config = dict(
    n_kv_head=2,
    norm_place='pre',
    bias='qkv',
    parallel_block=True,
    lr_head=0.00891,
    doc_mask=True,
    train_tokens=141100000,
)
MLP neurons of a small language model. Each row is named by its layer, matrix (up: input weights) and neuron, and shows model dimensions 0-127. Each number is 500 + 50 x the weight over its row's rms, rounded and kept within 0 to 999. Numbers have three digits each.
Before each neuron's rows, "fires on" lists the tokens most often at its 100 highest values on Wikipedia text that the model never trained on.

fires on: "\"", ")"
L7.up196:493532519578441444530478506522507558480380483420593487531511416485452454448465483399458500454500498438535581488484451562446512550478512455588471481550512538557496503479543481508634562495514475503462513503549566534446474468541542447485490516537557526551471435448560515498516536469493536414479497472535581494563357503471429382494455545520490532407488562478422441505544610521479500643550

fires on: "y", "ment", "ger", "ong"
L6.up225:481540487556468533525536499487529571439530489436448482435556563613480389495476530446417466471551416480486520465534580433471504460500510512488575478526566505450557389478538507524465614481466511588507477525531490446484517573515458404486533526477472554545491545428504510541450440512580539475438571507465513565415481461375500475577482417501490522522432516558498445502541437625478548488481

fires on: "rd", " former", " work", "old", "st"
L4.up42:580536475490486506429528460498491468492508484645357382516609412490589520482485587562411543506480429514448423459480506491477487419437490506477506500482533498493546553517532439449496513489493447405435448497552451488486564530583469535427520579522557525481492540525472556606497465426547489457438595532374512460586546419486541544479550458440549429505602481491537482535530544452529570438479

fires on: ".", "-"
L9.up625:516488445472447502460550515480541462513471445466416589502472507524453519493604507454448618562513543457546432553529546397501646635524533508511342454500455503512475535443421516505474459559547516406513488535512480443529449389482443474451433527470521479548452527463549500529494535510456548452570534431503504573537495607489551464569399515488479432486487578457464519571483535451533547508476

fires on: "\n", "="
L9.up159:611509465531426393502489495437471536562498540549479484522462537448493459476418538491565555498476370526529465585495416591491596446571451561502508458516505488460468471534486504426483518469387494494589564551550555390538409420488526517538511497481490490491549431532470471467506439507440530471575491482509470493498478519521441480515522511566517533470494459420421594484463428481546500412513

fires on: "ly", "er", "r", "zy", "ph", "ł"
L4.up501:492514529515460553510493540467516513486507562563548538424539488487474542497495533540557497474523514595511571598504489462407476477493524512505461576459441518444404468539456478429529479531564450533542404455422541586488536484537553535579444562553523489457594523420450538466539536411535460419470420566498548544446581484519549388477533580431503510384546479460410553478482433533522512441529

fires on: "ce", "est", "ta", "time", "t"
L4.up248:462538435494463456469532502443598486501487576452481569525479430501373415513448512419548510523483508439434523561489481494403473528486505476577451438525480515596521616496436520547490585480574470500507515450469494439600474455559446509488537528543447522536488582434493547478484480530559415493456458513552511508548550513481559561410492465504523461446469451570441551471407458475521463514376

fires on: "er", "y", ":", "elt", "i", "k"
L5.up218:521452506523466479506538540505612435551534473515500511529417597512446488565506547550575495564452506453526450556559496508422476453470479585485454484535507534442491580480614426533410462449483547503508495510550469452497469449541619522467498466549482476581509406496404515477515394436546440559484444518535471513460497528516544501596376526507475492468573450494536606447446534477507454415504

fires on: " to", "y", "."
L7.up200:566508453513479498455583548529558614529450458444504566521431658522501544530486520555537506521517498526470529569588395541436482464482453542519497444553460479428505455495582499587493495455444591524468492493475406484580487549518493465493465466514456442485459547456474466514491403453516379586537504508553470478451501608499499536461473400504469474566461498548447564485451529475500466414423

fires on: "\n", "\n ", " 2026", " 2015"
L9.up621:656499496518522429466522423475410559513472520549486535438493538458507421496464528551514572500505381397554450427437419537438631523502514456510521525506429510462462587454495531450473554485548420499490597501611411397502432478459470534566489432454554486502510487488459496518509482503498495440590582516395493501549472570489461543481511544510535455528506483453501522533545531484496526451524

fires on: "es"
L4.up412:483471551512435436543484563472580526467608551474543408583512575620470544488546425448443501589508466491427479506567529591448500429418457548498532602577473521452529541494513506507560565422564424556480470479513483496468447534553391431477484554450562405496453621521526488469541444505523541626390472442462437470494518445567533446562415534493450468456542486487455536462507510507494435424502

fires on: "e", "es"
L6.up420:474412454449488488415525558552474578586519568438522436477476593508354593538486481525588528435451490511452443608551500447402428457488502478533486596485532498449485531453556472533532521429537481494423521509494422461552467483521587463483531522570534499536478555482539536449527391534494437573550465514544498566556532476514432532477437531471514457412549504563478498470462490483484518446486

fires on: " There", " back", " door", "hu", "There"
L7.up561:514483487537452513495504564440500481435575527472348512586465468530448444534523361454479512551502512489484512541528541586427563541497543494567576473502501478523433449501519418435523452475500493559552574555606359545414486519555443524495455517424451508566497478483482526528475471565549532479424419506524482522498514473425548590532392556478504520429481410461407422470518538571527557532558

fires on: " |", ",", ")", "la", "e", "ov"
L6.up556:467481448507532547514501518491408534554471566446385484451521594523469567580553473440478635571445494585566447557468531494505519586359449548528548465540477481489471564440431500441440468494582553500474496418488504526483542444581518400372473560430465553526409479546520502531521530488480565534446554470546602488531552504507559483462475454568496474501541475452542527446512539574477527438519

fires on: ",", " =", " such", "dis"
L6.up160:600515450507520502483439534474480539446453450567547534544437485502480383474536485504646563489471464512499445548436489480461484559496545502541502520558529449468427430530501542386545496524533471448577445541516514480447536500527374544508480497474509587490460530436481531467533494628503525548422530580461671518494478497475534506502481546485489434543509549477463438566446524507430554542546

fires on: "\""
L4.up434:501487454496590369551490442497489467530499529441559467564464538498441502510520513476518563502527485548517419501529534502516467430496483373534477429481498433457638461457534493533528418555444471558516558531450553482479528446450494390494532601529460498500449511493600520460516461414557413393510462430532535459685502512406465529525542423528526462425499468488515516492567492466577521393441

fires on: "–", "rod", "There", "lu"
L6.up558:538429402506487498544519463474526513531509507578606566553504518565522388571514472402354486544540522463487432466528537579476565631512532480457465445530470525535515525549481489468499426496543552407510445533487393593530578621487553439587481428463496553482484498524510562498452553504485492603535547551511509494463483540502495514432393464463560485520542576508503517514420505544450454556510

fires on: " W", "|", "W", " US", "F"
L4.up134:612490519533580551481561525489550503542503499453520600441493494533484496557447524456548464435492460419442422459479530471446496476512517477567469503424508551492528553522547466539389547524516485472549506445463494468539444542592534561528490478446426516579370494496475505436529492444487454446456504481434575577513381417461633442523482464474465544462504580576474562464544585580453452572479

fires on: "m", "es", "est"
L4.up550:619531518525475432429530535424516517506495562464465500588480539498396512423501592514480502602487512532452455569530462542442442459488538486465493600522498517522456467569433470459539633405527548515436475511549499443488463503575489471471442549477558550507537515527446503438474460414474456496491484417487434518534517426538536590475432565530551467424498454500471589500410539495504379470524

fires on: "ence", " and", " Society", " Guide", " to", "ue"
L5.up432:491560451516509521491470482506536436590428491522437489422393586545478529508537535487480533512503515525517406460578516483352508568469516549581438447563415510459560477506555519532449473506539444407454613487466543519570530473454536526441553571537519531480451436528545518535371440482523518478473516491532534445629497497473430595448393404486511505406527537520482433476461562480534445557486

fires on: "cal", "American", "net", "side", "\"", "ful"
L4.up304:497547547538507456553498494467519520505483522424565435486445440536386462511471561580521446514510573500435382553493508457503462478570529433586512459555523528566551518502523533451489364545482509549501582546504477511509512573508471466468469555457523507428511494435558415501601462476505430517531458484514506492638535535457598477584458479555466468490524421513501569550496473464552527414489

fires on: ")", "-", "b", " |"
L9.up546:421507493540569455466557483503507533483393465574533516572472553463504515510444566521560551493465539545490509576537570480518530521557546504437427430531412479449585500585497456527485440562493556448503526490549556456532580452518518429469400563466521485487498540552454506589471510433420508516514556380586521589509498477429525390415531498516415496500545514440501596542511488518452664499471

fires on: ".", " as", " that"
L10.up385:455487519552441563527430559453513551448500499475526571468478522532381516483536518434497516505495600461517472611559498492493509597447514615611368491579519467475412465442497510549462437517519506533504447502451481447476478474418508511563487420519493483514421490425453442486585537440558451606503466459502466446634475538597517523492494603486511465527430493500423572511475562552504400513544

fires on: "ed", "to", "ly"
L5.up300:601498490490445562498515557486558508517502496511596567417423567510495623511470534573459464434536457552561538504454568569513507574512468545510541409517480483392427536529487497489525459518538409522525490482418487522547488484488442460555447512553605415510511466501512498514519590485455567458522514563454585516561489502446562541430470491500443430310529463427487577433452558491526500459482

fires on: " her", "ed", "e", ".", "d", "'"
L5.up626:601427515510508473438465504520517530503402572447527627421587505483477550505526528615481451531390511505485483586469483485496488546600480554484579472535555539474543522552505510579473440456486509493480565465462460440508476576574538492539512518489492437459567484552471440494527552413502554530574606467453543508562557560547507477477400459557445433455511366501481537420453546417445507531401

fires on: "=", " to", "′", "te", "."
L9.up569:534554460532510459558500516424523541512465496464464526435573536574480558569397553472394495545522494480434422478558489435475546496441496561454548496605484455438478481492475546425563511408511518422511540452470541524528496444523584510485384505429587517527530382489461492572441439518492541533483526495527502502579495515445516520547435414636509498452536512474385505495516497489537551466579

fires on: " and", " with", "hip"
L7.up148:474501518493573503516376499562510455501554441526342436574470511454479534445546487525675604490517413535442431485520488510457530485539500513551499555529480461490567433489550466474548436497509436529577511550456406419513523498495616430469515570485515614423451464552499472445513454581567408450535493449427551430547472505526487454506527538457522431443566527520482491521455545472521582458547

fires on: "/", ")", "A", " (", " Time"
L10.up425:404435487571477530530481515565520539398544498507516528494521456479555406544513497449499496567440461494486554434524506582452526547421493526580521521508476468624526574513541547419480548542490477552486489525434524462452572487501510527432464606459412469502424573573576448491510438457426473412543455561415516427517476544461458485466577482592512616493497502419438534525521456565505483550486

fires on: ")", ",", ".", "ue", " to", "l"
L9.up323:516481533484540537488558538540486483550388476519433443503498576577512557486471596404513586498504490520521471436558532463472450596440516516556428505557545447450543465514578511510487481485584553548532509456460500442492554476492418418453415544507497452605444527535470472534524502516513419559508441406508518581600485504517535506410498484504545445493431509457506447444586453519514472489431

fires on: "\n", ")", "′", "(", "–", "There"
L6.up22:599490451491517487395509425515511563447496498519510529465487431460531512511476465504410488543495468378569512522467425567477556495488538458482518505455476491531472541567548496509441476504487479400474492461514509517412491589547583483490487364403508480471512579555492636548458592528478508452508589573506471464522345549504483494476405400491541467533527523488523456508544634506418474490553

fires on: ".", " the", "'", ")", " to"
L10.up77:460454473516537455474449544587467539480478415450447474461601526510465447457506578463478506559527459551485491486577383536529519463494441575476577414553534418536500438546419548540517495591414602529571584512461470515385495532525467443516451526455554511473458402457507440564495419473441481546598474475483502504628502507473434486511460515582548439419530481479504550534454435555527562431596

fires on: " can", " deb"
L10.up402:496527452544468435503489461383506483508409453479569422409516419467505468509518427517536471383408497504525472471506579428544494543513505524514525486537535510440489497540472469519524509503591525304502415495451542499421438500522409511580488568521576473507525457408496441479478516600570529485546562504504591450529504484501533530495451524350435535515605583533443493447443492507507529526571

fires on: " can", " given", " may", " held", " tournament"
L5.up26:544491434560523477525375400518429599551462493549523445481466503481514392480467514528529529435489560492531512522488509456461540524493531517549395487448505480520512427515504492445476485547561529424530435530558485474471503555450625471647509392498478465506524544366505494454476528529533488426479578535500662488589432557465525556479462519370637513526536587506506497529456530520465584546480

fires on: " can", " Albums", "Billboard"
L5.up144:498494499586501499521474535556417626371447501544474546463423450562434499527525429558547517439409438559580477501489499444675497569538507510562484498519482500535470463527525446442583536444532485397457441514571573469416493477470474411626513496449473495550505503516532487501478472625526486565460520432520572456449443506542504504541509479447415448436538462559470511447469553523449489552465

fires on: "-", "–", " almost"
L10.up127:450600438512500519466530576370447483498526402465522468543518480471469582498470509473497589492473512513562468438517555486567516554535603471514426502663482451449474416449456536487509558590564496404641458483536563500506566372465447569458507566469504508527510468537438431488409471443439491460525530473557533528506448533470561469451437497534445489576573517499516481531548564493462495546516

fires on: "\""
L7.up509:510472498545500527433443513558540512486528440527544450564444530541492511486515539442514452577526532547508527530578455538425527434399482456491514461599448537525469456491535548442525472460531467579418499545543551434429488494537414452472506480520527480587426587466535519445534425530459581535481469578538477478544527503528377433457573457511537501439443499551467448572557621576529476536554

fires on: ".", " /", "ti", " |", "–"
L7.up523:431500462489439509398565528503468556518540485504523577600483482470495496569494475485475455526486517416508427561513561551476554573513498428426529526458489497504557530507465471523563469500446533370561418532573548586534564488585512426455463439488521513523405527518544505464546535496459430505448615413585553513485392555487553565524443500519562433519550570544487436522486574505380488577451

fires on: " re", " inter", " mis", " ass", " off", " er"
L9.up0:656536505527521551416531449460499433540485522415464500500473520467450557531483527476442531562482467535508425438544530518484506514499458578454546409497514595527510481456508501492535549445503537517580517464561445403489563448456537556471522537438456494472501558524427642524507378463503467531572574634513495463589508524399360452500492417526495492524423457523522484454486558541554472439540